config = dict(
    hidden_act='swiglu',
    norm='rmsnorm',
    norm_place='pre',
    attn_scale=0.125,
    init_std_qkv=0.0285,
    init_std_o=0.00607,
    init_std_up=0.0285,
    optimizer='muon_variant',
    lr_mult_o=1.5,
    decay_fraction=0.871,
    final_lr_fraction=0.05,
    max_steps=6395,
)
MLP neurons of a small language model. Each row is named by its layer, matrix (gate and up: input weights) and neuron, and shows model dimensions 128-255. Each number is 128 + 24 x the weight over its row's rms, rounded and kept within 0 to 255. Numbers have three digits each. A neuron's up and down rows have the sign that makes its largest values positive.
A block is one neuron, or neurons of one layer that tend to fire together. Before each block is what it responds to, as a language model described it from the Wikipedia text at the highest values.

Structured-data field separators. Line breaks, semicolons and pipes between fields in infoboxes, tables and lists, like taxonomy ranks, chemical identifiers, stat lines; occasionally mid-word pieces.
L5.gate141:133112117131127149119126114141133097077126130124117141146126108124106117133104154113142115125126155160107096148151163142094104157153086082143138158103127171142108109109139141124150128118148129079150141175136135087174086082144153133114127076104128099150160167096141143103143168110100147153112121095089135118171116112104104119122146102089156063143131112117107130152133146091076150099147
L5.up141:134135128109158117107143124177128177100101137107119128188127115111143172137153126100095168140113101121073132168112124111131144099139125105131139105126150170096130131123105144144135178130149095171142141136102163103120107127101132152116115092116108125129144098119161105163130135116104145148136095108100101147138123102158131117142096136147170129114157176120118132130094136122111100132111
L5.gate143:128055095144116121133133151143143137108122130117106095122154160108141124153097121093142144150136139091095123127174140140116131113119125136157157119123121113138156125138185081107129101135130121144106093151127151144199133096157123097141109071140153106106118160123124150065167095121098142112117133085118116134120123097122123136087129107113075165177114159107176193103126110124155159106111
L5.up143:137147127143130149119070131122133114099149118125104091093132109153100131154113144140147141119123150134143121136163155151120152120101107121100112146170164127129134123117137125128125130130186096140096131118177097137171160152098089138148156143140116145092156134117150127113123132171107120080130114124117113117132142078168164142126179141117116126119126105101158171123105114120136123124135
L5.gate389:129150164132085096142120110157075124112143131099133151086122135123110149175079150153148116151164057120144141133132164154111153147084144145167124124126144136085164082113109165131118163111094117130158138170134081136133144159122115134115128122109119098108134098110188140155157142140108129136139114129129124127160109097112166083171156163165103146160114122107124164133111103156130138143083
L5.up389:132129125140111096126130106130059105131075097118095145111154175110134097107156129110096131106150120128142108148109162169086127115133147080102109150110139113166106096159109097081134120109111123144116147131153138103145109098136164150131112125147138142125119131119112134102113141093170135139115088108089099123130132134130126151159134143103171141136162136131134133089139172150138123089107
L5.gate489:108168155052077116142141178118107092117081113129120124116109123091119138114171130113110160096115129129135148120136163111123083113099107206151113140136162118098145119128087114095078111115093163095080134145144145146110109127127155117123103130129120126109142067097092166101119100161127164149166096087132138087108123150167128148132187143162115136127124095129138115086122121114143151113104
L5.up489:131128157098125112107133097151139124144163157140119094101117130110148120125137112130146107082111117118139095111142187118137119142115127140097139124127133069124138109139105136135107161115151123109121093148089107118172088067143129143148083070106109145124145120121146137126154103154154120141099174149158163161096125137150147124083160134107139109104136106164163121102107152128130129116084
L5.gate500:093140100107161119142126102107114136125107151122085127113113169087112129125159175158129114150120143096129143097140123180081092134096116155148143165167143104066113104146123111130134172094103142133110092147124108124143089150116128105164109084162109120131134109120084145087146125131121118106152132110132108114130118139095136143156096148187146142119113119164135137134138089107139149118111
L5.up500:126120125114127083140132141153181158078144115157111115107092154148147132125115130111057113097097148095137132127082159152120121142143130155150151105129136109144102161125146158129100165164123104154123123101171104122116118100154128121158142122157110107107141142131135151094110129123115155182113148118143159143133110128123112058126154128112102148133094116125139141114108107178091120093148
L5.gate528:129115118128121141133112131149154113150123193138078132126130167138163114135156130151100131144108140145124108112142195132113148161109116134102131104106107137059117124104146110137093147115116147116111105130112082156098112091097119168128131122094166152195133147105139115101153121135132144155097126151131131118130139100137101108126121123152126170137146127089106120139083073131074126133117
L5.up528:124076148144133145132076125122145106148136173121131099118101136089110135105141101136121106120138116143155096095101106160148087139141166091126118097123143175114159129138160125157076135108135131067145155097080100129124172120131152144096146100146146098118114105139145130112123149103136113165138147109143126116195139156099128112123146131098101108138154122170163123091093129138075131149121
L5.gate586:109140113129149078114153149138113128194103111107108074108134171057110127163136139116112172113149135149117127120125132051109086154148121145108130109139155129107149149124158146136106147110118160107141119130151152122166125123165139096095152126102116146123122092132164136135155122098121130114135158159148127125168127145074136135121141090104094114155145137101145099165121137110092138107128
L5.up586:107158136163147121150130120127137160128149135152104092137119099153109148153137129171141122153136126115146123155131131133113147125134130133111140135152094126137149071138112146112141125129118163072106135124136103121133087124077123124106146112129079163148080147135150168100102123137119156130154143148177079118137096140110146130116138162132119109124142170084095168149112117138153197156118
L5.gate671:156128166163134114134152165137123146091134129129109136097107103157143144149145152149117137142141136113154116123159120072141151121101105144134119128152128179153132135099121162104103129134127170097103110161148162092150093150119136108149111110155127144137118134112129116132106108113097136104061124113060098121095123108142115129149176101104079128103131124158132132152118093110131087074124
L5.up671:116147153157152145123179163141140112104132131083127150110125146160134130122148149072135107107126134130115108188130127091096146157124115149150146138131151115132123100141120134095116099157137107141148144120093131127124122117150139105090111133156142165147130146118146121122126121111148127134132145110167094120133118133129169128116155134109155142127191087089124138134113151136142175096109

Give, make, receive verbs. Transfer and causation verbs such as give, make, receive, provide, earn and handed, often the later piece of a split word (g-ive, rece-ive), with an object after.
L5.gate304:144152149146148118095130101153141117148145116160158126149161140163131122180164114136070152110132108081129122134147102110079119141135088134148173116188185127125174089115150120092131144093129144114118149116137114114143074146140113127176129071113173115113109111154145156144121134137135114134135079111129131110100154143133101136089118152117101171155128144134160149124134153130132110083143
L5.up304:088096123070134178144096105101097145113100170114169093108153144144131130111110117146122115162099157106127175137103172102120151155080092118117145134100134156126124121099163141125146130126160159133123081135093174168169098115133163136173091128158117151155131092130110125125105152156141090143141096112165149112138122127151167143126125114131146130136127179170124082163135131135109190129078
L5.gate318:110133085101137124109134075119128139164140088073103141130124124152120111113119133112125108132158133077102091155129148158134087118133110152107144163107121112152171098133137113112131116118070146112131142128137169129116136120161118129127120146137125115101143143097088124093133134140167117164122085121111113120128142156137137146142139100100150154135106114117093140139118126112112140099147
L5.up318:095158138126123162127136149175078131134167086128138139102136119130126139124141125122091128079104136109135139108128062169109104110160131155131130109123093134141143164089146106093117170104134156122105108088141139078122131105146123119074153126113149098101125126121115091116144137109117106116157109166176109083120139133139143138151121163136148132110118153124101109120131143134150139097133
L5.gate350:120088137114135177076085125145081147099148093112142123137173134129140082109119136130129164087129110102112171109138145101113118165103169148096116108116124144120131099090137116137091132132142129100117095128148100146149118161144085121103157107134103115147097162100120148131107099111161116133143095168125158090101104150095085111144142132142108158116151102191129139139141124093083121105092
L5.up350:147141147121107139157146102085113116133131095153096101108130135097126132140132138141169114129131165153161174113149132138083181136102100144123139118141092093101107104099160127130139131147162119152138110098115113131132096139133126119132165156121080099138123134135142124100130145111142145131148147112100175103146098104140139174159103086111138095159141136180124106123110152154125152103167
L5.gate371:141141108121172120147162131162147130156121107151133165129127169175151123095106122139086077124145116096165111110113117153071113144154133155081152156121163143168126084123125086154157163122153147116090114109125133106135074105143102172113157139160121099087067136180128102130144132151108120120139127099128130121121146141110119171187101089128128092134115103146117141143082105170127146150115
L5.up371:103125151125140146112115139114091138101169127173120146149122160152130152123154114120115160113141136122100120147141138151089136107118113135124117118137172143149118073148125110144097129101104130070129125131147140138129121172103114119137149103177069165129136141151141110141125145145160120128135157141134125152088136088130138136145152121143168090136151096121135155152163101159106133106160
L5.gate374:144188095098178126152119098147129118145132125149141129132169169191135094138051103135115145124103143133142137104146127101168098106140104143120119097110133161116170113183130140127111122149124091133162124113097149139123103160109126157145096106129144149117114140138122159162122106149148154132118109119106118102093138107149166158130156118133130149094148126124137133127147106124154131128116
L5.up374:119145114102154108158120119110112155135131104144110142141118132125091105124136109139126124089093101096188120136129139139149116115159088153181115144097190147146094181122105077125079139141102089140110126093133078149127106152112112128149143091136133132103146169117084167156129140123145169142156115126096141093127154133153150137136145116142148150146138121134102164156154094113121124171134
L5.gate552:083123150159155152110184107138118147180157118147145136148122182173120129119126087125152102140137128106120083124124117131135121086113116183162151139105136111130129133106159143107118164169121118120127105128173118112133091118116077103126164151137126103115116149156112187129133191081142155093179136117102138128113127136106120099146112112143158095090084124126116127123152119154128107105137
L5.up552:074198109150105138136133136146105132130101116092135136132102091149112140109146150128108135155184150123147114133173154147141129157149117123130132119151132139116160087150146124115148172149143119150153171119175141125076103115171079101132088141154119112096168132132112097130162154089101151139123124157117164125108139156123132173110151137160143142150141131126146150133121140136146114133076
L5.gate630:131091086154112134119151109133124108149170171116176143150140148123111097130149122147122130134170102119209115177090161147120138126154150106116103145122128096127143120150157134135126130099147139140104073119129112115111130127104215117099117145135125089125169123163109148148111139159162165181083121133110152135142141162153100136143100154125150154108094116107155083130112148160110136145116
L5.up630:111203109159102160085119120141115124114163113167161119106136139138129159094123153124111115149162145150148142137159114136128120116151157161116150150118156141114133103192133134099099127144156094135161088143109083143127088135098133169129105110082155138108119148108164150102123132120124122116165114094160133127146105160160129158148157139109104156089134139085113113132125137168148146126147
L5.gate647:123119146124115159152081105129121109100134118175143147161122150157114148124112100096117137107156127157115101150174132118163120082089137124150135104170127167116130103130134149115131149153150185147113116146149140101153124141174182109104122134130153113130147119110119131154146102160110114155135084151134072148135139134155130147124133173090117099093148158129142129123143119135081129128138
L5.up647:072147147129148115159073118144131103147133090126167138152155124131138118146174103122137100131118136098120122140179116090138123148116102115094153112146136109140165147112126094105171138115097096123131133085134126117135159118163081125124183095163122121087163149151103090086130129141123093155160097142145139110170123151133132131121187176103109103107178126181154119112124138123154162167146

Causative and modal verbs. Main verb or modal (or its final word piece) right after a subject, which, or to, expecting an object: makes, gave, can, receive.
L4.gate23:118075127124131174116136153118106129164139136097103159083168129108163136126115105144143149111121090140083133122163125151127126136135162101131139139132103167124107139149151153119129138140120143163144085136139073153107139166110126091132117149142126120170139149154135116195147127135135108156191100112122138139124156156123128173108150146181127135130146137190101108115136113167131140108126
L4.up23:122110142120156122101167152165124134134155111087112111126144152105134138120127122134149105117151155117138135117136138133090171141158148080128192154123102180141156136147146122122127139080108151128092147126131103134107127139180101108139119131134138122137136151159143104091136142120139112182112120146075142111113130122094143110143113103173158160148103112107092149153121109114131099119137
L4.gate145:114113119116116142126142107134106107106115127090118121157117168104132074115136076074120120123140120098108146109086151129128159105118158164138140162138144138129163128096133163132127083106128133131123086117121138145125099136138124153131134141125173190127141151142132158094101188164145143138137114124136126154126154113121110128153131147129110118078107131171102125143090117153106184103141
L4.up145:183120122134160166141135148097114109156129107133121102108105145158158127116120107155144112140107129087152184164138150153107149085159143083118136136112166156139132096172158091150079120099145156160113136084106139122109121120122123097155118182095146148204180140135115106142084121144125098088101108116072132137097144117107143099099068123107131135113148180108114110131144138088132095076137
L4.gate146:143090111104165187159126096096169138124119082132134125122161112120105128129110135146108094096090135122132121155170119128125129118118146082112132159105152149155160102116088096150126124118142136116127094103137151124131105155152174149105129165145162114130109121145109119145099145137123085078092141167121106101111188140111112155167126083109119150120136097097110122103098141104148116157120
L4.up146:093127171159169067132109152167138150137142112110136115144116167126154127102105088184135119144147122141130110140155119154108101086134145135122087143158146137112158141133125123069184094134140106105149108125165140193124169139114131101104108124088144170095127132123152166119131131122125107093115185143114106079120137142129160098128111141122116128115146119148151077146116114119152134123132
L4.gate341:131104117116118181128114114119108151137156154151136098161125114135112131119099138164189150122157168112147164149134144161095111126107112125091149126155124153131082130110129153132172136142137118129141112104083159171076120151166111174119159133153124109137137107153146134126133151108128084158151117143092166131095157125112155153100160125133105104110126111172125125154121150125114104083124
L4.up341:109115090089158127122138095176114163153178131140150124139150156094083137147132159103084107108164118106142136143106111110095072099107118147088136128188153112096090109139137139107169100114081148151131127149137099111116112085135127104119166112122139140161103128176116152132104177134121120164134126139180146101103099136116130172087114097149120084117100130138126132132134148128109120124131
L4.gate352:166135130086147141148141136097099153114160121136103113104114129097125160140106120160126119088116043120085137155139099133166136148126173187108122120130115156109133074106159138118114148141118112110153120126129140164077121172126114131127130157068114157124147125129115159124164130098118128137109142117116124123118157145140130125114077175100127106166147123097118134165142174111107145108149
L4.up352:117138102170130142173164122126117097120131123099167104118095153133116120119106125115130119132100117107109116125124109142121089120127144119095205107134188139131110164106125148121117138136166098122159146154092141145135139091135157131144103154067130158101091123113112098123094133073126106147142145146107167139143126129126110173122102128118118150139152132124181129121124104153143071120125
L4.gate408:128131140124127151149117139169122150143074123104140152117135134132088109091128115103167120083158106148142155101141151087083106135137113114141131153115141118158090074105134131058126128125133123146122118139130162134086117102098129144115126121130123145176113116133146149111144135104137090164113096139136121128146147121175137113118149133117176109090116106151118126122144164138119165121123
L4.up408:125145127148191148141143071110126127138124142154123073129142143132137137100089137137124132104143119137108145086125072144120104107137143107130171128109113148102136098107130117131128154154099107149111105098109125155129164159138125131117144136142160144117110129146149164126142129082107117155128132155117150151104082119138106184102106134132162135124143121174101127155105117141110135094104
L4.gate553:150159125119168101167129076092121116119136130127131075107172149141107153116111105138125095111157095090152157129129132140100112071176108120082139109109165121141111090128155124109154133097155080145130124143124120134124119145087126142134124133120136160111132104123148120079096122175157110091117104153120100171111116170121116171143122088142147140191169094088131111123115135162109124106140
L4.up553:128102140118164140141145157107123127108129106123107100148143145107088161122113154134103102104127139082155139177101103112113130122141130126123117216155142132083136121146114084127130116142121165121131105103126133124045099134133145092121126138144122085182104140172156130073155106090154113094171144138094140079099098152134113169164115122116126143126142126082157135129118131132118138103130
L4.gate637:129139095158155123056132084167119151133165139166159130104170152113138149185101109139109146130129089147153130119123143116122156086090073135122116183111121102124099116116103082122106082148132117168100123116113153111132123107155118106127139142096120172135102109096121160117113127129097120129119122081107161106124130119125105121148123103151158124124094098134146099137135105096126144104140
L4.up637:069152110150114185116128093125102116132134124160140124093138148125147108146108112162126143120144112152139114139140153125082114139079082141140108123123121142097098122144159115113124092110142145152160079136131114149144121102105086131162132064108124136097091096135124161143137122139139161148101111127095137093114165129139116148143086148128130150129136116114089148126136149090157150074141

Word continuation pieces. Inner or final pieces of multi-token words, mostly verbs, such as def-ens-es, realiz-es, rec-overs; also that after realized or stated.
L8.gate119:092093104139170161098138113162131165155145112075159102142114118141126115098133101138145133108174137115097124112123089147135086154052152087106134104125106090151118150138112115104146089135122166164115137149116097167117142158112098116122149141140115122123114107158089101140176125099162113156170145106135138108176110142106168106141142166119125143111144119118140164152149143107153121109138
L8.up119:086115094113150114127108114141099111089106173089126098117118133127114134180104113123141110117130114125132093142097171145096176107121113162107161109101117101170083152132135117129113160151123149112129129177137146114147122133090135126114148096164133148078163152157086130104133131108189088116163127103128127103136146153171106144149163103093155114147128128151114120119134159176126125106103

Infobox line-end breaks. Line breaks ending a field in infobox-style lists or tables (Language: English, Party: Labour), before the next field or heading; also split word starts like h(orn), h(our), w(rist).
L8.gate690:151103129076111126156147091101163114122119099150111121121147132109091129105125110114116099098103114138179114138122130134109154158186156100145117161147125157145165121154136107124143111168127134134165117120150132084146160129153160094119103157164125090120147143143097126134130083092138125142127124160113111099134119097107150117149112150118144152138133098133140131112133146116091114139135
L8.up690:143104115138135116157143143140080119115084136131140154148140142117106159139137147159157078134137071140184148154141117088104115089150065110125114146152132111158132159109145102101117121146116147177093136131087106149090108138127175122124117141144122108111176140143137152133116129128147141126138127138163082139109113149120145157109170159125108104119157111174127115150155102120126154142134

Personal name endings. Final subword pieces that complete a split first name (occasionally a surname or place name) in lists, tables and prose, e.g. Maur-ice, Christ-ine, Sus-an, Gonz-alez.
L5.gate79:116186116110119152102160149116102131162138147144105106114114065119113100140140102144107152149103136153129161087111098118086130135147127122123152143117128133101126143109154144109174130134147121157112137082143147131109167175147170173133120109092106161120131131103153128118129155119113127131129134151109138131112109190186116163108120171142173105150153115159130097156126175125097178098125
L5.up79:149079112113083192119149128125077117111139187095136095147100105093089110128145084140123159131112128183126123070127122075152102094163106103116151128146124110100143111100150109132146128115121154131138097115105146159155150158147190142116107113091135129111149166108139115088116142127140103093125171128158148117142154139154172147104112149132138152116137133158164145161155174135094148130140
L5.gate180:127141141124144103118158150152115142091128127175142128134093118100136104126176161143144127128147129088159085092147100132105165107161124085114127119144128112150125164095137113113127102152078119135131172125141176126093137116135118128120117110133128159111156130124156144140155102139144168098102116180171137158122117163150102142127088095149139066090138143128148108119120153120101148117152
L5.up180:101111119108126150107153146091180177140148118162087138123098147147106101142143101099130186112116120127147137123148131158154141121125146130109152140120152125156127150101139149122106114132141133144142112124204147158103141157145118107156117095102165046167183129115141120147126104147189132098119098132100128117120140114107110117084148117148160159146114135131173155146105184121108128148148
L5.gate213:160116098119126107131136130127108095102153091141096103121089128113085071118167133138127176126141169136138114098146156118138127126123108099121144095135125112162107106080133155143114125096101133109124153052131135096131096120182132157091130146139170119072143139133123122084116118151154112108147120175151103094118073121130132176109101170115115128085102122108170153106144181123093142173179
L5.up213:117167104109162115130130100119115082121151124125125095123145078123103140116096115115087172158147164102143104099156134126126132112119142151084125112098129120183108139086162114159150128134146112118124132104146150120130126166124128102129098156105119175095117153114156088143186087112154135112148101143112121133114098150129131161117106123140149160126112128121145145090104088125078117143158
L5.gate244:153106137094097125100151123127118138108092120110180109096089111092148097099110114133120106187123140106145107116131142078126142144135131133132185181101141136162161160140118180149160118144136132105115155107142152117114153130142110092105116137168169165131145120135122145124154126130146124153160135166150138118128109149143124121116117168159146130067111072158147105149094138124168129081148
L5.up244:131122088156136128121109110130112114148127127111162165120143133107117108153132126074114107130090123155125135122167166122102123130147142092135113154132131115123137161120095136114149134161109133144153162098125161160125123109151129113113110140127188116134079142120107087093156166128149151128130126091130119155136147128163111148144148121158135114104122098090160097135125122103120174114147
L5.gate253:127136080132116131158157149110117090097104129119137140155133122110070119133096121133101124145110133119197117117117146097140125150157136164059133091125102167112137168079117130124109119144092126122129121122178136050150142118159130141119140175151154111144102154157142131113151145082136141150146102135174110087115101138170142137139094136155154157117133106135153133165116149151148089130115
L5.up253:133166156135109119138134091132150136116139119119120132113119101098130118108072104154097159112133187130136179143147125065150142119138093167094127144059129105126154099131128126126124128129154136139156089081120139127099124095127136133138102129148138098126113134101136154084183125170160147131111128123162111147150072153086157134133131131136117152113096121131131123144112132087160144124161
L5.gate455:123124099144154139099175142142151122126112124121156109132132109123159097111126142144114125156113134115128146130175111120065116107113146150130162079152097095093139123110147139088134105159109118151087133170107181162118161071174163189161151108073151126145126160157123125105157122136132155127096126162137134114113136108136129151149131123143171103132159107148130150099114145155111125119166
L5.up455:117110114155089158093148113175166126117092124090129094059107118177095129079137123104153181164092103091111159137123090125134107132138129127131165185126120130137152155106139162101123113118129108143160132132134152154109114136148118125124127111117140115088128136128112153097166134162104125152129150125125141104164147223139144139143117139131152109124112106129096089093108115105129178110124
L5.gate608:118119099138159117144126140128096116124119170118120136133166102101111125122130112164117164140167164104104109154126100080103121125125115146147126186165142143147113130150142060146148103158142080126146140102152123079158121114116134151102077168106143101138142134140146152160118111119154161094129092164129116133099108130099116119132130120136110146141145162189103161121125155113104145167171
L5.up608:109124122119110128129153125123126136114136130165106177122120167137165128117137096137125095137134118143134138144122135089089097123181145135180088104145136142123109139149102143137156141153150137088090141064143130106179084134121143131135164138130067112086179171065156116149117153126140093111116132187165134108121115119148099118157135137124131102162118134165141139128079159137142075142170
L5.gate691:162141104135157107154124122144140088131138159108108133100130120088130089133115113088124134139154171118149151139157120125137147122132152163146091134134127164119120154086129115133101110080081142180117089143115101156138116160133111167167124150106196155083128131103141126145123098125125094079106162115169156106142130159149121124106149114113157120138111131114174115126153198179124132107160
L5.up691:131125102114137114117123103114145139114093184201109139132112148099153087139176138114119121167080120101112110135117076102124099157171116121133154153144162119146189177121136124156122127133148171118107113126136088116094134108102109114100105161119160114134109140124151123098137101147162060133125107133150095147119071134176130120125129141160126111099117108154138136155162133177088136162162

Given-name endings before surnames. Final token of a person's first name, nickname or middle initial just before the surname, e.g. Kathle-en, Maur-ice, "Louie", John H.
L8.gate406:177112103097144188120115106151149105143153118130127109158122123104090141136137072173114159125134117121169148133157162131134119136105163130130124081112094140179140128125148081149144123075126127149127122153115108134151099107130093096086114158084144150110129094135149114134075126103115123120150128170119119139136073159153127111134119145108133167123134147120102134144093109153101121185160
L8.up406:127140103084128091121124088102103105123192137125121077118135093131136128145168126103132156164157149120120105141106163128159158116140120141135117088116129163158123117133144120149079152120174121092153137128124118116136113124116091139098119128102109156108089141118132119168137117142156103117151130115150121107094153063141113143181141137079154155151107147145153176154116140140107100112158